config.toml
norm_place = "pre"
norm_eps = 1e-05
rope_fraction = 1.0
init_std_qkv = 0.0225
weight_decay = 0.019
decay_shape = "cos"
final_lr_fraction = 0.0
doc_mask = true
MLP neurons of a small language model. Each row is named by its layer, matrix (gate and up: input weights; down: output weights) and neuron, and shows model dimensions 144-271. Each number is 500 + 25 x the weight over its row's rms, rounded and kept within 0 to 999. Numbers have three digits each. A neuron's up and down rows have the sign that makes its largest values positive.
After each neuron's rows, "fires in" lists the words (lower case) most often at its 100 highest values on Wikipedia text that the model never trained on.

L2.gate524:487500578503533512540484528457496494520501508501528510503520478481512498502478519468513513510510498466519477479480514493503557519468487520523476452511500479508503464512491480516492530485512511488516533514510542453477522471492498481480495506514524506496480454482532518475518497455458512478499499482503549467513523525517519484490496509474525470545473524488497520501485498454461502499512
L2.up524:467492517513556510496460541479547473530479489483545545510498525489485483484522537436535487480499536529515439521504509518530533507501470518477538526494465462499528481490486490477533504503493509501512465489484503502464525518492480470502530481517492510502554456450499510483485499516508509495502501483541495532535485541453541520490458508532568485483511516519483509510499514503511525474459
L2.down524:449452482517532476499501536474527487516479544516529501484438468539519547472462503491488506538474488517503480480478479533506500520461522532463506474512438544492495501482507512498508521471486477531494491493495527510527506499521483500499479507493529524519539486468539532487508548520496500492483563479492442479531515481487511502456549526491519465496511504539462500474500471512531525512495
fires in: "that", "of", "what"

L8.gate240:491479511515515526445548495516499516486509525490478506511509527513484519475436470455489515519469467519525529470449491522505477469526505523493559499549473494516498484494456530502531508511453496506481518506533509515532470533498508505473465541502490496488476516511469482483511490490490520523497503465504493517488471456496504485465472514501505494497526456514458510484482508497473507526519
L8.up240:450501541517510489496530509502480479530507513558512507489501533530542464490494489486493541464524507479543490439487508506479514506461504451497530492534514528538454463500500496500522525534472499523521469488501502496502511520488565510519504522528494516457454513496480502471504494515473532484522514503491527520515466481513505461500492495503514484485504494512471549454498493500515479514487
L8.down240:490537474498486495472483533488519475499540514454478525510531489575490501385503533529478490488482495493585521476443490498535508502504515528460493496455548510442467452520511518516489472502489506495485537531487473543483509453512521499536506503511511516526505538487481469486486475490494495462520504516468483487538540505501504534486501468487481479496478492479483518503505508456521477526450
fires in: "were", "for", "is", "are", "be"

L7.gate362:500508508464480480496515477498486511516478465508495463531483483439457510532517538518508521491478505519457524469494519476489511482539504500466535523512458532511469504503531468508497502484487492458501528494502508522468500528488554507501500494508484546513504466501499470504510505491432514492488506483490459478507518515538489531507489499519541532505490485548440504524516503522475472493503
L7.up362:536498466534474507487513502476492530497506494492547498477457481504472537481493541520501520453512511490502532419461523482519496486539536471423461467491439464505517516551439515530532512517458508453546490490487546502545464524522486541471506531481493523476469464505514502464542476497482520524553476487486496534513489523529531530501486526557506514499506516510490528532491513530517473514515
L7.down362:512503486479505475515512518479515511523500483537504462478509531510494476542460508470503514447519525521487494540466447500511500436498540507499442515482510511481514522516480551518503516511518495467525505502471537507530514487541504480529519525491467508489504486494488505512539529498507485558518519508525475484515530508547517508548504485476548484477534516469488534561525477475464522483504
fires in: "north", "south"

L7.gate322:484520510497558548504513528505504503481452515480505452518517474478477505515469526508518519516510515506497539446466475461498478487540511528459559504463496533501478496511473534533496527491512490469508509480494427531513498471475491529521539514476525489480504541548485503521535484506474519483512508525472500476473549527482466509486485500476462486476469457464469510569516502514484489524465
L7.up322:492507502510526478486506480496516506495476539499478452465483471515489511495481535476474494469523479535538480451510445478531497472501491531525520508485483544520481464526502503496499481493535563488503477477411462526458505502463477542503512444497517453423467517474494464493561466475500520504492508478490517441495502503490479459512473502468487532523475517460484489524485501491497516515512
L7.down322:485502484520490494523481549456461511464499542493490527499532503477505494437498480533538500505481495513499511483481491509490477472504495466534466531496477487488505427525501512517457497502492497504529509529533486527504500487512539518506517510518509474496508535485516499498469488492496483512501562513503536517529452494452510446499479473557518529484523521496515513483472548534500498471493
fires in: "is", "was", "are", "were", "consists"

L7.gate914:563525515518461487527520496447522508531470513529573505512492532476473515514483518492527506472519483504490497517514518517493509485505502498519462492548487490523487471503502486477493521518526488485505499528505499485488478477568486472533528511513496472522516479517515537503533526494476489564468524522484527526491476524499499469476459487537501483515480453471473456494524471507469483483513
L7.up914:493515483487494466481555476532513491515527493503539495477510500481495472502471482479483478438455516461501507464508505508483521476506533496467511505523523506538511489507486542537548495545466564517503457507537528507560497454496496494473532506499530461503519476508512526507490488536520511500490492519484528493543480489494532538499446480510547473475544482475511471483487477505473466468504
L7.down914:527618541466483453519496524522521500475509460559530516506510511523465512531521541535518495542520465521515528496518513548467506486511492540478502508489524519524477516510512443515531518547519514488503538495513504550463493511518489514474501496497448505472506508505475463505517501491507527466482466465503513537505506501534505494536527501501522531501446426515525475501475507558514477522535
fires in: "the"

L5.gate410:533515485522487493522528508483450470555538518525517513509531524479500530520446492512492507473508564488472472508458525532518489510527503508497526509542526517462493544500511533488547523510507563522484502486481514534488476507522467500502512538467486526475542516552534530524473526496493517485498501500499498480497512478468477536474491503509490521525489470487562472475496479525530527445501
L5.up410:541507477457493509514518470509462471546461466506512492491472510474485472494483479469488505559492506522457526503525496506479487516485448482479502497467552481520517517516507513499465454493501528495537485504460503471510506477540536513480531514492534525484502520497548492508482459514480470521500482493502509472534468523518520487473516513504496505513485488474479500523514473461490509491502
L5.down410:523499491454511471503505500534511488494465490552520471542525521527486514525489506487501503559459486518473530517499505534507484526500529483482471480482458470502481508508482500510537479489488500494456503539521485525488498515472511477509449548448455486571525493505547496514466483552481525502484503504519535511507484475525489451518521500487472495479497494535554443475515473540505487499529
fires in: "the", "s"

L5.gate709:530487470531523537462475504485465528511501526505503513530477503505510495480471501515508524480493497506529483526528481488530512512457522467486477458489515488526460501479499518513507472495529475524482511530440482528488478466446512559516561498498504452515473452546545502483473492490465508503522509525486465467497496492493481519501512539520507514489478488527547501560500535477456523495492
L5.up709:519503501515521529498455508499480523508458512502531515524517495518505515503482469462551557512490479466470427510485475456525554489488553514509508493483536493514504519471488551531465487513524491482467498493516506482523473451468559498482566533521476436489524523533509480504486532470456553514488486535471468473529519485530476432463510491492471527506486521509504508524481512513496529486484
L5.down709:500481483499493505528474504487520484495477506491509500490492477495539534429496517490512514545470547526510532467501502536524474499488521496526482516506492466481513347497497526496509502547519496523474497532488472539514500535494493491508529506516494453464497508468498535475462506509495490523491535514461491513521489489504484443536467495515476485461515517519545480480504470484489498497514
fires in: "was", "being", "be", "been", "are"

L2.gate146:483505510525521498516514498500469487529470486452497530509515496518476468509499526525530480496492474456484471493497484502492487491526528495470519495489507503491483471517522510492528496545522461520500528502448510522482524511543480538475502464492504462480497502536502479496511519537505479441478512498494471497512514521474507513488468507476522536512503571469499467513514510506544493518480
L2.up146:464515519540508467553498537501443502487496497502517502520526495517479481512485487464489490530487507480475474509500499473466492457527520442472507536489525493513481470492521486485494456556541495508500475511482517488502505488498494525505521483477534490465466524506477493500547508519519459406469497496484486515451516470483466516495510492525479543503465539494503479519539481512500511525485
L2.down146:491547491516470451501493508523510476506494471497490530500470516523523464402485533524469474491528498479514472489484467471477493487499489541491473482509439504541529479542483503466485493484508479499505522505530532496525548509482565476493480555514512530539478514495488525503489518486514496556499569508524473488504540498476505493498503499483522480483506471492489489517468504530457490508518
fires in: "began", "to", "continued", "of"

L2.gate882:527500480482526508478475543466546507520512459486461523486507476522511486496488465467522516515540532541471530531528503468553513434523505490524484486541498440499491502510515512515448495557535491524440540501524464543492501549495493517487519475504491476524528532507529483512512514527499506480502509528452472523493478518489524501505541495488500509477505451514447493510544495506494455503502
L2.up882:522482514519561542443455511496502478464522477503503533495441457485540496477475457460469455496528433466450527488504508458470495479516520508533484524506459504525460485485524494511455466482481552590539527503517453528466504486436514481510483523525498474474502515541512518518520474486511480481539485491515524484508462529467488553544502483492526539532469525511505487552486537506543562511500
L2.down882:480552510523516473517535502530489501493488485442512506480493497484447523512516488509493491516513494468506488495521545491527494477508500496497513519475471497459511529513478450521489460486534504526520454491515510464507521477509505488503538475473504495526520525523553479559495507549488502523557522544518560500498556489521463527463516527524534472475540472531494487488485478514492495542467
fires in: "is", "born", "was"

L2.gate836:463484494480488537503542490477479504489502531483520451484473506530501517474501470507483515515506472461514467482447563507574504499489457511523466502527516518521492503489471486490490460453503513497465518546498557484464490439474493459486471495471440482485459540516532492473497505552518497492549532526509491464466461547540531526480504530510489519461481469520500473490533501486518524514484
L2.up836:491491537541501526477511514545534482536455493512517522534517517503535477503462514523458454497545538490469508475506495501508504444483505496520572499558514503498480475514510516522520502484499469502509487490536501524489486492467529518491540529465475485512490446486496482492486532457497502486539488489490470472491501542450503503564462481501518483515450471460489467491464502490532521496519
L2.down836:517463502492491510481473514486475455501506489485512511487501471532478494532511479482455508527520510500504497466514541516545494508491473482475528456493471526549479502495424482538496529449507542476534476547498511506489515513502501515515526478512529525524500543516522501524506537503525468512542501531538481500510516500494497493523442471491481484475504552510510465492493480548526525480532
fires in: "it", "which", "that"

L2.gate148:461510565510486474485464505525490513472517465476477543481545556510468500492511494468444479484510527524517472483505529485525483522488498506530506529523506540492464492511454505539479505484498442488503506509536512512480489499512480484456512511487522530514533427505457497479522502486498494457520532478480478514508476545491480493519489473481526483497494453489480479489539489501526537490513
L2.up148:518517513540471484484479497491505507466503492496483493457507476514476495510524512519474471484528492510507464503528510448538481531495546498534528509480501472507494475468516545513512537538536452474532509495480506570505484492501531476503540514518500519503487511525489502476491493504516484521517524548497468500507498527463480513524507523571558533485495480494516465482487528505495495510518
L2.down148:489544454467533472554545498506513481536506526513537499484498517547497529419465489498485522534489531434516483461494516559524487491466432509480487503485511475560510488487527491507473493497484491489495505498528532530493521465507548466501530485489480534552518497509518522480504518468490462523495544449514455515486519478522506509470481536460500490501534503481481470501498532508493476523562
fires in: "that", "which"

L2.gate884:507489517488511500579518515508494484517527475519517504515487482536504531510499494510511491536534522457488483510424508542516524551509500499460527437484485494511478462497450461505540505484473476484547503539507500550519528511497533489483499480463485516486534473508536512522493475480509494516533502478549469502547514525533487530515438475503505543504500451528487480540525470461507485470523
L2.up884:544478549509506502555502508540472498519493504508483533517511494458494517503522493499445517469547496471553493470511532513509462507498493517497488501485544491471487493468488488495566535476474496480511476501510510549506508513496501520473486537502475491536512487504534542476534477491488462508550475483543477459535517475535489497510481503503549466510527497560514492520502474486510516505525
L2.down884:512558487486524466550508507478535507488476498505488510465509578513494506443477499486484474461492524477518475488496510551507458487486527523508498519503494497513493493479519502450475508491480516510522497496500500547488522506514469551488495450530489538533528469464483469460511495520498524511518513509476499505507520518526459502493517503483499460516506490513479484520489478511526496517534
fires in: "which", "that", "what"

L7.gate298:464504515504499491493462479451488485531516472520475499466481500477522480506530502501493478459569473439522466442468509517549504505512474481494531512513516439533510515485484542515500498496476551523469503483480512540503505477537503485538504484549462472487513483527528510490455513497466532540516514528475521488481488530559528493547507513511534468578532488519536484459503460516480517466481
L7.up298:479515515496504527493483437479501520533485493498481475496469524468494486499533464503486470457515477464459501522537496491520520504518486436540466492491462497510491505504506507497489490491504518525505502487469520535505514473506529494506490487460509506472468451508510477503539499493442517496499511541457463528479513489498555480496493490498487480502518550555508498481479539475500533478489
L7.down298:541604504481503513457468517488535542504478528519484450525514489489507544464533507553483528509515512510463486486519481495549495472478463514518511520525492428499471479460470541490553486559481524536476506499495503508531537482508495458496506531499512480514496500483472466545500517497481484509515517513507482518430487475506454517511481515546464468524495500471532526446541488479513498542483
fires in: "that", "where", "thought", "time", "and"

L5.gate349:520534539482471539513506470451509479525443523485545499519460513521522530497512517482501491532506527508494503512472527488495554508473541520508519492513530497455512482500466525529465516519551497498520524510477471487519515486504513459532509511511519519476477481494529509534459538480496492477485495528530500472503516464541509515518528492492491519506493496548495510485511565493484510519478
L5.up349:523544503518468409510526503463460488527503496499532534505525525534493501505465541519498522492523557468486500491482517559573534487524474495519504511494495483516499528519505532533478547563528471517506522523469465496436550516556470479541504523546498517516466496508508484517424493497528506514516511529516460494542473498484504507499491487528502531516536492537509467506490486529479519514511
L5.down349:500543519549514469469500497517483507491503463500500496503510534475492530502495486517499459475508514440458504490499542480492512489510433514527474476485519428508465489496535503539543515483511503527515504443485481493491489493525506500543491520449484442510500516499546496543488518480496499494506469502504478551511497511517510498482468507536494503502501540482490477496466489541451515490526
fires in: "grigorovich", "that", "said", "jennifer", "found", "gymnasium"

L8.gate959:483504505490464447455488525498499524528511510540485479507500524533517445501516449546514516515487454486516501495528533512489505556499527498431520525535480536526497473560521526543491523484493533490504478506468501514511563481533513514509533491472503549440460519515497515505511554515444519487483490541491460499465581489506523500496464505506475507533496511530507509517500513520497484525503
L8.up959:487480491452487540474483514541421510481483504481496496482550509466486498497451498496507491538505465537526492519519527488533510450534498514464486488544569508538483481513531534534535501525537471510455508530506501460494544495502519532512506547501512524522468494525516522467536470520499473482476496456493477507529467480511512534504506517453506542522486485498517544489509527450475508488518
L8.down959:505541508482497513465509465510507520492476474463501481505457475514480524470497497534526498468514502465532496491512511516531469516496458496472481523521457456511482522474484485512501468499469549490521525448487512544515504460509508476451526537498462466565476489526527507477473490517469493543512502481477522520486523476518468490512490512513529495473519498498513480458521511520513464522513
fires in: "which", "that", "began"